Weights of a small transformer language model: normalized queries and keys, 310M tokens.
MLP neurons of a small language model. Each row is named by its layer, matrix (up: input weights) and neuron, and shows model dimensions 0-223. Each number is 128 + 24 x the weight over its row's rms, rounded and kept within 0 to 255. Numbers have three digits each.
Before each neuron's rows, "fires after" lists the tokens most often just before its 100 highest values on Wikipedia text that the model never trained on.

fires after: "1", "2", "0", "5", "6", "4"
L4.up554:133106106103115137082097133163093123157127120113075147156137154129103092133135119141083138111111176133122098116136133135109161120131138160153122140099136154168131140150110152125122148154121102135109121146149136108165134128118084150135101133133170068170152122125153118114087089135139126170059114129099124127118113143141132115174165075100112146149163205129151102138085122141121146168105062122079147147138090114139173170118142145133138130151131110110165098163164111129132150152104137152087106093110155119121120142123159103151129156147130149106131133109145126086141120139105117117142120146103139099116109153147122125097120155125125142151112137118097094086116118106164144155102

fires after: "1", " allow", "6", "3"
L4.up361:098080138109100143115174091079083144121150118118124147171161145128189104127097115187147138102139183139151107142180157147141108115142129149116104145135112179101129052120102142150080121140136111105155161136134115126170130081145120128121123111120113084111121098141133118134146104174109133133110132143115104183136140113130157119152128118136126129133130161121169166128149104101132125142149096151114116127148108119173177122117135131096114105146087140125128116106101125116145148125117137100087141149173109138113111146153122144081120145136111167140138141163158120136123137157133161091143111089171075140114148156109140110116122122124101108121129143125113110101137108074108086122130

fires after: ",", " many", ".", " that"
L6.up53:121149150126131137114142097129096116147159096127167140106158108165145111123142124168140128155152152149097121151126134142114141173116110131128088147113131153113192140139168060094072124114139117065112117152110138115125057161138157078108123161156110124123088167145153170117147094150121120111136140111145112153109098140125097152154173156117134094082110135139109124146152144119150151136163192125110099148148136128089112137121102124134122091171112116142106096125114123139081088132132139166144116148122107131116131141116144110120125126116154108151146152112130130116172130141136156105116137160129119142150123122133077167108107163154132147085113125102174078106105127128141131120088

fires after: " the", "==", " ", " on", "==="
L6.up179:190111114143121115141096101086165145131125186094169097115094123113125132125140133120109155135107106133129134120147120109140093115130111115151122189127140125094085094135167144110162103163139141096140149155155106139096133112133093121133096123096107137086141110132132146148118126124121138119121134112125187157131131122138164116090115128140157148171133164124130133175129115149081119153127130123109108104150090122127149113143159108122158201093161100149132124158146089120078119125117195104116147079133095111106129125175128146157104112096130133129125140119145168098149116139116106100128135131128124078087098117148146135170131081122081105123137132136156115156157112134173148105152

fires after: " ", " ("
L2.up259:119133158158129107148127143143106111118134092154148145169130169134162133128098117099114135125112113118125120149091169148134112123132146145116116101166115105107168123081171114111143154158116083088148132082102156091131151097133138166155080097124084152150137116129150148134121130159078103104093191196111145176097129104147146124153115106143136118073142127110153127124106143140151108161149105109113105156098154131162121189108104128131097142135111171116135127158127200118130138124163122142137120117112113090088125112096127143147150130069105146139129106111101167129134114113133151137136128114157140101160110129130140157192148150110105107132127105115109116145117133116112148133113

fires after: "'", " the", " pre", " re"
L4.up95:079120157131115133173144095077122099127082111112128167152121151115099121104117135138066084130145110111150131138129152136173116153152113147178149118112128155167147117128165134141125105147152134150112139143105177098107141116110140132127171159123153174128138110131073117142128146116131146129123145120106110171134161117114120117145080072144150108105139150096121143096118130144132140125105145141143104083133084135057136161113158132125149122138123088130126134117130145098129118140097107119121182160170066129104122127108095106155150178103161102122131140114109132146129126117088141155129151118126110109124145122135078141103165145114095137131198096131148129144147103166093138123130

fires after: " ", " G", " I"
L4.up650:135127131102140177153138130140149105174117095125107127148150139123153104151105119113142154118063126070144097112164153129161125139134066131128130159142161110083139120098105131096156133123147129114157150144098128092098162120123132142140124154143101140138151123175119105124125115122167115132147155133108159135103115148147204138102107070119089146150122138102123172142151177115114138133116131120099117077142115157165155107161136115162144117144153134079118133130100086135137112161094096086082127140160129090088138112161129176056125141130128149148106107167105125122132110106135130114135133109151094124140119140116150143112130133176145143112138129127150134108108095112152102090117

fires after: " ", " (", "Ranking", " assist", " the"
L2.up619:107133138155151124129114126136154137127109138159094113134130126158164111107112145143137111134137120085154086083137147138160156116142156106160092178125142125134131113117141080157127160134100117114128155133087147083119193153143093128118148171109085158132071148132131202143131109153112132119115153124096131159117124145110146112128144089154111093106116119089123084163152141131148113117145107134167137079121130159087192129099127128104094174134103145120102104115117165105121117082141105142114123127148160134081099121168086130118139139087120116152114092083133145143176151141127096130144107137176106133159126122144146143118110170125143135121121087160095130131126148128135117128115

fires after: ",", "s"
L4.up655:115158148168142089130145146138102140155161090075136143143128145128147115080104092138173146138136110143096129127103079135123130121120090173160129146137122140144086135157124126098127136134133142132155145124144120121127137127163087089149137139113134131122102166145166140143115125083175096132149088116144106092119133132141109124131156121093147109115092143132178097105111102121098144161186132100130124101079200170088116100116142110137139118167127156087146125095118139132140170111087110133145136116164103127149116178133130132103136110118145142120126086080083108117117135099123137150136137092139113095117141150106151116128150102162175165115139179118135135161102130120128085132153

fires after: " in", "In", " In", "-", ",", " on"
L6.up487:119119145113108168102139129143105111141122100102157130098136135129140136112100149111100117178149124122134118151107146144168075123115097092135136145129128167105125136152156121127167172139083115170137095087157188156114134121138118138138129171161102174117099138107179152126166148148138121138121137099092133134104112102136113144123103134131156107162099160102129101111126153127116117081126099098143143141115085121134104139172135147129072074127144162182156149115120121135149120145137134134156137164127132102140165098174114145117102126163099124095139103121144144113148117159138129118126124091131160139131092173095109144137138146105117131128111108136132151144091102087094088130042

fires after: ",", " as"
L6.up120:090171116121119160116095096132170073138139144133140101099153116125109155110125108081133122163156154114107140164161138148151094129116101092153100150121125165143106135120125132130105146186148115129109146143155110121126129106129122131108128097140123167132135110130151156118138110156120133100107099149103126140135106109113124135148103158109147148089149179127118125127118138095108132128156127137128104140146102142124134103108122135132060103141103095101089072107108137095133097171183149095130133078124146161124097127162125174131185094165151134144141140110125140096082160141148170136158102138132167109141115148140115193144104105085103144126128088098111084128164137150146144119143

fires after: " the", " f", " at", " F"
L4.up470:149134088113103141141073134116121085152106133167152131145131136124101106101137127119129169105165134141113143132135160114150131153133135188131124184085124147122119125101094099164131146114142154085088127061113089123132125133139113140145133175188108121133105075120104150097132143158146098122131145069157136138112152101114132118107153145144111120118131142133136117148133112097093122101151141135118139159134127131121145154144171152151088130135125135127130174104112097120127099119153161130129139074099127080122131113173160129146158133133094143133118174106136173110141157144137091102182092119088162157110093146125141148083149116108125086130125099120145138136108101170106138101138

fires after: " in", " |", ","
L6.up264:169133149128137163133141087130102125100070089101130138135124133145138142162095132115178133179101110172111104099146141140119060134130097177091129107156090117146139202063129131120149165098165149173157094130144126115125152122109114108140098123112138144087103145121090145136124144166161152150164122101155101094127148114144141116117132104127147125154124130105171167140133142137122129096157126122127153144093117137156122134156098128127129064123140142133137124134103158122127099125137133151167085075114101096099101111146102137120126122134169108109175127143129128090167168119116129115128116152147116132138130117148124119140139105085144116132143093137150100158110080132118127113099

fires after: ",", " (", " out", " de", " most"
L4.up694:149166158092071099154134069145127082118127108122125135084100150126112103093112140134111160097139130113127119120124112166118081157138075141127131147110136128106147130091136121113134123164126117081141141133144170092119129112142140148126141106153075142124182148116107172140138125139099125157101125139112165095128070132138134135136128178083118139128117132144126104132127132146143170131078114149106135086118117133115137104131109086127116166162119154117107152139151155156153140165166195133168123123126143166134124136181129172139147106144122125100163126164089108097156154126131120144112119173168147117111080149092096116127130108120124122154107097151129085143139136128155110118107

fires after: " ", " |", " V", "-"
L4.up321:135119136159151158185118128125075082149165138115161134121137125198134120101115117061129139135102144118104145154119131145130171136139088152090142068122128106163139115104095141155118123109093094128152132148096140119149135125132136156081115149141092143135128171131085193107158128179119145129146173140120141106134101148138117143117149125116108118150115136157124128124126124131106095120142168133125143121062169098136122101145094167107095105132151123146149099176078157125134160103112100104117142136116100105113106134124107153153146103089156088116107138107132108109129140163152151134131117134120112152166081116121133121157150092177106121106145093122128123139151128127126151138099

fires after: " a", " the", " The", " A", "The", " national"
L3.up51:100099179165141159127176126167122143140144158101132122165166111123067145111104115156128129093145140110141167131103110120116130142139127072121154137119135139129139132160150116134155131100110108151136140119117104103160136101120135071100138118141082140132163118102098158139112131117148136107162078119123142124152138120120161131085088136137130115118155121119135066085118122153128134162141130123143093152124127107154155133160160107102125106151151143087122132132111089111097118122156199148153192089100098121088117146160153134162130125134097118154164103145071109115132119137119126133128172140137125124124106120117116148153096090073173125116115149098127157133101153141170098131126

fires after: "1", "0"
L7.up850:122135118145151126141095111126103118129125156133154120147143106122142130137122119151136147151108119133119112080133144137063123126114158122156099120096146107129138150152120097131134140145178124149142180149162106105139107092097115096115129137118142043085156088078111139157147065094122124136185103132135106137165152143114125136122168079155171150123132147141136093123138167138151094134102124111122110135109177134133131149145086127114126138145136126133081121131121122145116107130083167144129134118086137073128121116153105148166122139126094164103116142150148161069166122124090139128106156112164146119118102149109138131175107130116110141175142104145084137131106146134167148096094

fires after: " ", "su", " O"
L4.up5:098150183107061130105136130173110123114104109099115124127147128149132128157112144171117114138133115085145126112121118107129150152130113141160110121150101100111106121132128120154156163131113127102119155137157121117125143124127130125197202146129132106108139121141120175155119074142124098102138117134167141146138072084146124140132150120078126147095149114114112143116132128086114099203153154128094144134116143125170182143139159148111157133114161150123127119088137100140088137108107118180170125160132121092145133087118120132101113116112155137123096136143129151182112068095130100111146136136171151122084151131109134101110129141160156103148125080129127131122112152126134109118118

fires after: " =", "%", "Career", "s"
L7.up367:125108091124130132136166106172124149130126173144122126113147151110096144138098113132137161117122153140161125133145077106090079124112130129153114158086086165116130166171162105111123122126165141075132150137123152135130121151138119145149121150129130100081087117135137126118147144135160133199113131118167163133139138134075105084131115116154153133132107130125125146102143112104109106158116133112091130139131177170117130106125062125105168132090157171139133133145098145158095118120111104151129079149143185142187102121156098114121155143137161140104133142124102153116114112091113131135130118147161099120123131138127144131112068153101147113114102118098120125146106117163116061146115

fires after: "\n", " (", "-", " \"", "==="
L2.up559:127158142148078113077140120139109130159099136107129168104128129133107117124126176112146136118166133089111121152133125120135089091129105113120130137149104144083110104107145135099152132137157125119103116068189137178145069138141105163106178094138151085161161152103142124104149145156114122168171170136087120116169148140120158139086118136152151147150150118155153103113141125148119136141144097131090116132093124129142120180118136078098189139139122100146103149153078101133120129114120115137167105119112127099097151148127115139123109148120144170130141140122137125128139135136095143163120121172142167097152161150141151121132149119094151116117093110105083086088110138135119132128120

fires after: " |", " ", " there", "There"
L3.up60:106133139101087110115120115112132127083150094177105100143112135074126134137120168091122068154119130150135141152193137102109097163149164144109120104159124120129146114113140137136109108137146097094161175122104127073095149180120091162127168153129128118140133125127124172155103127104140106110104128163134142153095147137125147113113144114125114123113102160135130128108153091097115148137138121158133148136145096144099134166144125119119138179118108131104123115108128149082107126170151106189194145119120109111108121112129127101108118114095094126139088158099092140110105145087136162137095128129105152127146149155175087118148128157157132108157169139147151129097136173142114108139143

fires after: " ", " (", " |", ".", "2"
L11.up558:080108139159123095123152094144151100136113123173125132164120114184120104175111124133106125124163115104115121174117111116104136150090192108132131154147147094144124102131149154129132149112113117075134121122128129123090131164093141153127118122111091139093083155125135174120155150135141113142142178107138106130148124102125113078121150115114136171152129154138136157103177098110143102135124170129133133156100120163110135116142139127140148170141140139083131124091101136103137107071114127126102135102131130136115185108148093138123113111119108104114197150114102106119110127152129093139115106172149153155097116118154124107137110103145132076170097140090114187151167128114114123155123

fires after: " ", "0"
L11.up827:143170099092144133163148144127132140153081111168150153107115122134164146111102123117121147127103131115115133129141106140134098130135104152085081134167105145097076128092145138081126147120140112148091117089136120137117132148128114173147124160081119134127133138169152101091122104148118145153121199109112112113104122139140123080116124141122146141116132161130141114093163163130149110128079118111146089109157131174165110161153139131106153138150130117123122118149113115082109096139187158169143094166120104127123134116104132160088153137120167062123136124119136115126084157148170129122151123124068076123165136129171131162110124121100136123120125074137130153157142146131125104114115

fires after: " the", " /", " The", " that", " and", "|"
L4.up483:101097136112130106131160122131158091150076096119132100140115140163144146108141125124104161114136139079120151139125083126096114106118116123180144149114113108119122131111124165180115131091124123117141117130118142110094116140109149134088176136119150154107168123111121105134170139111155106170127147157135093130146138137118125136127112148126136188162122146141138137101104064109104149140111148118114077131097121144112131120125156103084137171122147106144105120118117116098089148138152162115139154153149110113171154139154146141141136106145130128109091131067142142171162153120138150088146193134113124125169190120109093123164143150070135138093104111148121104154086086137127150099131

fires after: " |"
L10.up544:133131140157118131159118150105141122144176123127154133112181101158111109148121070093108146152096120142146167121065159144122130140120118122138158079147116181146166116154111147112103142082114153106142157149205117059121134102081118115117105133118117097130122141123093136165134146144156154137141151133151120132108122113122105112108121102127148149166090097130132134116133138132170112115128114127165149096135129147106100104108109097117114140118097110117142121139175173138126140108137162122129152116101109136110167128130124109141193135136108156127150090155074099097155139123134124085126154107092155162130085134102163119119115109101129136127165161147125141092088139148161098145144

fires after: " Em", " University", " War", " ", " con"
L4.up855:125129090061150164129148088110134142125095144121086149150167152149124117146157117112097132158135133150152087099105125165146166125134110139125114082161138143146139123096119151151112131107155091156096093047126098095106117123107138074101124136158182157107091142112143123113136106095095147129142126140126154126128116113123174124112126120129117106076134142126142100119207123121113116111125172185101115151132129133131128130139167134101106115183133132151138120140143084126165166114145174162107140121074157146095165145119118143157124138129126137129134111111115118128150114127169120127120136115080118099117116142161119180137119103140128152134097122133140127142168133118092150121114

fires after: "'", "-", " was", " years"
L3.up894:148176118144140137140156124087097148165103115159105095152120173093153100159129126129166137115139089158135130129060123080157139099113116145155142181128165126111169136133110157147130106153159153142171115159107135112108117156126123163100133120132113156129083137141172122165133135132164154123168153128096138156102111134185144090120109117091125153121115112125094148121110142129134134129140110145077099108113140113127053123107133140155131149107083139111142111144131136125097120142163142132121098181106110083114102109113096153168111084157133107146131131156095124165086112120131108126105154151123137125089137150122129136145148136162111097154124143113128103086149087094128128118115

fires after: " ", " Follow"
L4.up576:116118144149130132114131122133150091146129067127133096143168116129085147174096135140099110127149153079134109128115123137159089140145149127137129117124136130127098118099148121167136153146144134099172147120119140113098120088115115151134101129137036124130121157139118147139119108145147110152106112097108156152091100152166120117145091112128136100119125112143112104166156118185126139127147110150108052142139110132155107130144124140136095173159092133140089112154136103172142118110138195126150137059118123167130142109136133145146133122123088136106127171120162175137112132132099100115105157144148111099142098108132138111165134184134106097148094177136131159111152122109106139113127

fires after: " ", "1", "2", "5"
L7.up77:104148162129101141135139134133078119087121106149083139170103127117167158155150164126132131108130166097122121149142137150150130152136137107132096078119139169115094097149158169151142106101100111151104150129157150154116119145087145148112131142101119147165125142121111127115112085138143136134140118163140143089115119108116131163125113140141091112109119110123117129097098122178128114128139128107109208078165097115111113125124150107071127122134188148135096128149093140101119205165086154129116141122160111116075160111142114116181173113097120132115123141120130180109118118104116120130152104114128143159104146118118151141129153092101127165120092125109108143147117148081144125149124

fires after: ".", " |", "w", ","
L7.up158:132127160156119100136095062111120101104068112138130097101108137143126124143095118099097174106122122185070142140089106171134110104109148181117131118147114154187163108130091108120143144095115125106167108078166165159135154139158124161150142122147088111116124132127153153169145130088158134137133143136118138132119078120105147112131109142105132148140144131118145137153100129142146109104129141125119115151137132162151141099094119093117120134120148104139159149092107138110162130141105144147131074121124114161139161103074140117114162162096133108148155121123159118134141161120119149178120131120154147129119138143181075114091117157133121106110149134118148111104131099180128092135145

fires after: " ", "==", " the", " The", " /"
L3.up234:141110141181098122129127113147159153108142147122102128101151061129136120162112117113088116091140136130112102127169108162130172109114168133115136160137139127160147114158133106160155127165076100127086134139116125083148121095140135091140127103155122166125143136109137166166118128100156126111122145113122170096128121106143144140138134123147111111145149072147119140120105110081116131146201154148127107120123091128104175178124121099095144140138151151161183159121121121155145112178142131117107139112101093090102152150133110134144137138077119118185122099148158145107117107109111120138145167148109123106102102163120160127152107073116146105106174131113124118136139123117087131098127

fires after: " ", "2", ".", " in", "-"
L4.up445:084211147146129142136135128143100131105113116161093114138142144170160125147092121151080123145126163141154137109137104167123113114117138118126099124124141132105117102149106131128104180126151117153105117105157100114105111142130164093141116144182147166170148109145165113109144139128147126110076136135136127098130145106079118126143122133100114154118161128112140130134165110159165127106068114102137105094118130148170126105144104161118083140108151148097142105139100179089145133116124106155146145067134149147114111132121152147131136134089136140144138119143121079139151108146126115158149118124107078052164116147134130144135126119111106132120133161143134106097128141106092196161110

fires after: " (", " En", ",", " was", " "
L4.up264:118129151094119165116137156086109131117123118139147111140170139143135117123134132144074085178144164133188156163132152178135107118169137124136121151152148141061110138128139131133101097132138118128130116103089154120111166129101096113141115118133142125177156105146126129122180107124146174149127096150089122131121143137160144138128149169138115119119139128132136140098135146099116100087110117179135089092153129123140160156127144151111130147123109131149128134114145124124140093131136080074094143117124165105113166154141134152140110092093156148100082113137094124099142146103144136150130111122117141107124072120151182153132177112101086103121116161086098081112122093116159140100137

fires after: " ", " (", " a"
L2.up875:178159129113108131148166137150097142132140116119076154145128147155121132103107113138115133151128149143100132129096158126122133108168128138153144094152117145073125143145129096166166163113093079106115143089131139141106167132126135126115139145153103104122127117120131135200093122122150139108135131166165139148114135092093139139127128087111146116091129180109083123107157119165088087114093137089150156099101143167122136127174124129075166154137143164123163148115169097155138128153127128108154128116161134125123154108129108084145124157114131097089154128156064135104174102097139163110156109116122110152131122140166145104099137105135129125154111083131109111123117134102122105168116

fires after: " ", ".", "2"
L11.up357:157142145136149162127096145160147132161123163153124091129099091140141169142104118109133124133119165133095146167125123154135151075151109117137126158129110191122079089147136114133109121121102147078135131082110160114139090093147110142149124149123145087135146143099117131132153078120119139162163164124104139135134112138087144122133150155151135108124090119124114126112123141108154161139162130135141078134124146145139178183118104148135123148167129135135138096113103082118093134099135096123088130119123118156110122132154174114085122111155156072152135123115085165142095145130138082139128157102154095098137154154128115147162123109149105120161148179136123149189114133126144112084123

fires after: " M", " D", " St", " v", " H", "t"
L4.up794:123174086134160106118094152115145105145128085123126090146126121131132122117163137138129114124157120123165066149112144166092141117178140160169117131120137090179141124096108164075109086112125133134112136151110147157141092129136125122147189136136101142151138106107138134142132157149145119095133141116125102111156113138113102120130155122110109137168129101114142126104111129090107105132098118174105098142133128100134132130134111133068135121115149143128147121112092144138146107183111139159149168118155155104139143107110167116151169123147079176122127138072152165138145109128114095161094130154142104102109115126174111105159143183144054126155139151121125153119140088136129119094134

fires after: "1", "s", " S", "w", "S"
L4.up281:179126122149146110160146122129101144102155126143117124129115171112149090107130141110105165103146148154130137146093141113098119090085139124070108138137131163152115123140105117151128097151128101130190114139119164133140120122121095123141139117115158133100069093123105112162110121145137153114130092116169164153085131122110121140158138145084137065111140122119192112131148160150133164151077119123118123127146161109174116147106105107122137122156129146125120147059082083147124097094101182166116116151109133103180142115119160123132160131140071161135142146136142169115088135113142147119165144136158151107130142165149125127145098115122121130105136097135119119123157107139098123103134

fires after: " ", "1", "2"
L10.up361:090089146126138114127138166096114109143113127142139116123118152098151128100157129117134105118151138121146160110109096143125131112121105130100174147156140084113121115135124149171129120146100147137165143154117161097100124115109111162070146098124109124132105136122114134141178115166159130140169089115130124109132121113151154090168161148119081087104150126102075126120149107138175096158123127063145163108154094148136165108168156108119128160147130107141130092109137146141139146103116128105157122128167178149113121143167108127169116148144163101126165134110108176111104099106137153184157123148119107150139121153136138151111113135091148102093098117062148136104137135093127154100159

fires after: "-", " \"", " (", " ", " un", " dis"
L2.up13:131155117075086128159129142141104116111130136096133132130145154146145146109120122132176120153120134165143174158092115118154128071158157145098142110096150108117183138116077136097101129144114151084166136139132161146151136096112126168084152129170167113107157076142124158139110083141164150074165127097146134134126129135116126094148106132097119160094130129108100116111125092090140141149132131137106151132131115144130111157117111123132147110077130087106119146116126147125100154109127091138114173147116140107119118130127134165188090106113119097119122114136160112107132135138161081139166120148106167139158104151127107111142125079097112121152123179162093117133141153143121111177129

fires after: "9", " F", "8", "0", " A"
L3.up167:124163151149105123142159141100146101108136169110169094123125133143113162110122154102098114173146137132176138139089138144098112196133138085139094111128158109130120169122128149148155124140138122120144120101174119081092149145161164153110120116115094112132109112126114173152128107127131125095162125128133129142102119095141106147147162129142100114101168123125136147110120109130104123155135148077129178116157131090105126139117124103141089136161160121125097143130135154160104122164117145119136160114118129136195128111134113111154107105070132134052106138095123098104096171109118144150113098135134112135141126125111140102161129169060165128118154155070150136115097118153115112121122

fires after: " In", " Dur", "In", "Dur", "2"
L3.up519:092119112105119154126134152163088129075128105101137153118107172130170146141136158106087107131152110144153088131136156121144106149127110131142145119134141116144152107143148156130128164131092102119110086112120112132098164128173083108135148115128118119158127124117172169101144148147134128140097103096070108104119127157114116134119133113145120126119163138148094173168146120138138117095165150119068083112098104133192139108130113104132116116131134145136131159143066130135110115126107131115106144144149139099159093131144116128114157123122172172128152149169210153131119100096105141117157132146113124128144085144172120126108109108128133119112095119142102118146166126133049146146138

fires after: " ", "s"
L4.up670:112133137151105123151135137049169130169103119154107109115149136139145136123103138156154103127121146143138096072095125117110152140146145145111093097121108123146152121102155117122129143106152128088128156139139087100107140115113138165173123175124122135141158132127144123145156139111148130092125130167125134077095151143110106120149189116126133155137139133083140139106121182115083107124118108118112101155141146145104099151085122163125104144096150111151126085102106144132141147137146136130144086136116092088160138127149110148134176135120150122207147129115107175106118167113093092125144151137107120091198153092129094100137123136154152131152110105090119125079099127134122128124128

fires after: " /", "/", " one", "0", "n", " The"
L6.up291:111132108133063131109128169099142104136173112089138124128089095152160139134142128112178112087137131122094139096189141101127141154082103162101101117137171174125076143095141111123068154120126083086127118114127082139099091118135137138142123109129158109145116138125139118128127139140154131167119128088124112094123126129163091130160108172151138170122120111154123141179091076168135098127127172174148126104143118152147129128154107111128175159113141120109116130121130137144092171124119098106143140142159125154128133112142150147117111112140105103114140135111089100104120131130103139132100142137133126124188186146162099122126168140136119132107109151163115132139141118154100150150141

fires after: " ", " (", " \"", " for", " the"
L2.up96:110136134125128158146128105135116110142085116113146111168123136120149132132109175063140120153150112097116099158077142117169104144113112098103105134115130119130127130088093114127134143137119182089153158162156168163124152091123133116154157074143128120140201146130140134117104109141107102159140154142120147146144139130159148159147133147152117151128118062130127140109140137154100130118092133087073153119126103149122128162125137094097153087102173104135123130139101131077109111110134106146150135106164127138135062154143104115137137122102119142116137135149121126080121105139113115139110119110164128178139129156107183071176123145144114150113154146144148115138143090128156136164107

fires after: " the", " re", " in", " Re", " pre"
L3.up852:102102104114127161134142123114145109104091126120178132132127153090141114116102125106148083166185119132110114119129155121091083120104140133133115147111119121133092168166079105111095148120172131080137134145112132099137168108135166116146146128138129102088128135159148090155139142095146113115160115089140105102138140107114189164125111155158120121100156118142106126097127082139123139141145128091144092138136145135131137127128117074138112131118117123143109113137137149143138149116128143094127145168116115096127105116138075117188135123154176120138179183087173150122140141103103114105133125141139114075119164108123155175138113124095115140116158116164145138131166105190103108143152

fires after: "s", "es", "S", "No", "n", " re"
L6.up674:136136167140116125113194147097129126142202108151154120130140147101165135106132139121155161109102141140113094129109137111110109133131106163133087144145101111136117103132140136136134122147105118080121119168128131125144161191111141109154158113105141106149102131123154139154122113104122164106087131131104109148164116139140137151105136166110143096136144153120154128123101127135108147111099108101157130147163168133138078142146127105092125144136130153119124094099150133130160160161105133118094140147113134094124153074104165101121120120096122127171094172110146145103134110134169169121062177083145105109182144110095094104144165114129156126136164105101141152111114075122159113113130

fires after: "9", "0", " I"
L7.up328:106161117117129117098117142077110128146134168106126129146111122118102127132147163137089142113168147127099133154104107093133160114169105184101128175131155137140149105128133114155170143081123117148180137106157076093114143091112120177121103178112154077131117123157132136111154140108160080094169125168130136151126144129122136132143166165097108113121107139100112093122120123073140122120179166111118150141119147137111119161110147098118135123108126094143145112117115145127140139109146175124155104109119111133097138074113115122137127103127099182137115158106129138113125130126105155113090130121120154159152154172160140111118154158127116104121103164100168109146128098119130061103141

fires after: " ", " the", " in", " an", " life"
L7.up221:097150129112128133104137128090124115155135151141094086125124125124124143124112128125094145115075141126121134090167151161125119142112174131159158138097128163149137130128132134129131124111171142134164087133143118094134117138113123082147126156104121133111128162154101110141105088131148114129191107097128159140106115145142184129085132119109141107137155157147117066113158104161097146106124117122131135111144110140147149117170151134177162090114142167103107086149063159056110092150126122141108157151095152116106106156109147148136145151104155111141110129147144149135146148145088121104125090133107121113123165172156164146116117131148135084115062087125142150118125132096147166110111

fires after: " ", " |", "s"
L10.up403:152076163135123169117150144140149134178168097167151113115121130157112128146099172095142133091114184124136123121145130171112123131132100132159168140123123146081131125067139117137066128097116117110153157176092108125127073126116122113127146144110083139110095130149136189128136135078154176115135152117154141149097172122151074119129145142142114145149123079110120139115173145168111108147105144125117137099112118127112111101109115139138160168135170145097161134107146104113140122137140122105133099127125151155116128119088120095144121124132095157144111140128157115114094077104137099115120114086092137111107105113117157150147125136116130158142111140156134151143122100142174128099171

fires after: "'", " in", " /", "/"
L7.up728:129127118133109129134117128125158113121145151111119139105066129104147119107126132162122145129146109142139111126113135115177147159106120176102152122062145147135114145141116121136136152142131125069111115131156153100131116118179143117058112116111125110140124120142169105095168144097138157144123121106152160117120161140143093152120149085145143103152090128108141115114093086157110131106115151090114155111134100129108106069118108085143137129144141127140131155111113194114097155130110153161167188134095119157123099104108103124133168125126093132138138146107125141123167110122121113072106156148186089150149112180141129113094107169147135118097129141143130185153129099140155133135155

fires after: " C", " D", "C", " Z", " v", "D"
L2.up628:107142135106120127163163105124132130170133093144114153155126093115131115099151148076156143105131147119127099085126142125135156126188132143147147130118148130159145136096124149185116114110148114151158128106131142116148109072143143099106111102101134139093136153125142112117089112100115101114165164105116136095102185149158133106133152110148110130131144145131111134148160144122111173107101146127136103106136133088118081134161114114141069111128098147128110172147123148166153104169096170165147122136125102079154139095127120124158146084129148170131112140110192118135111113128180134137151132129136051136105158102120133075130112141142096106153143149128108112146144123125133165113093

fires after: "-", " un", " re", "'", " Bel"
L2.up11:095127113131094133146178097099177138190105107115134111166090129078154104146125077101122146084165106165189122132114162107144124128152139134111141096149101105115140128097118149118128149119132111117127125111120131120152137135131100100110168129139142122081134123146123157163148151113193162143140102113122109151122103138114132158142117100140148105121137125127146149120123127143174092138124134148109170091078134089113116098121102108131115137134178127114081155107158155132098134138131068108134135185159107133122165112135163130141146099144122125125134141104130116144133107157148125186105114115155113155112119160144147117101114122099086082140117108108135133107118162156090154180147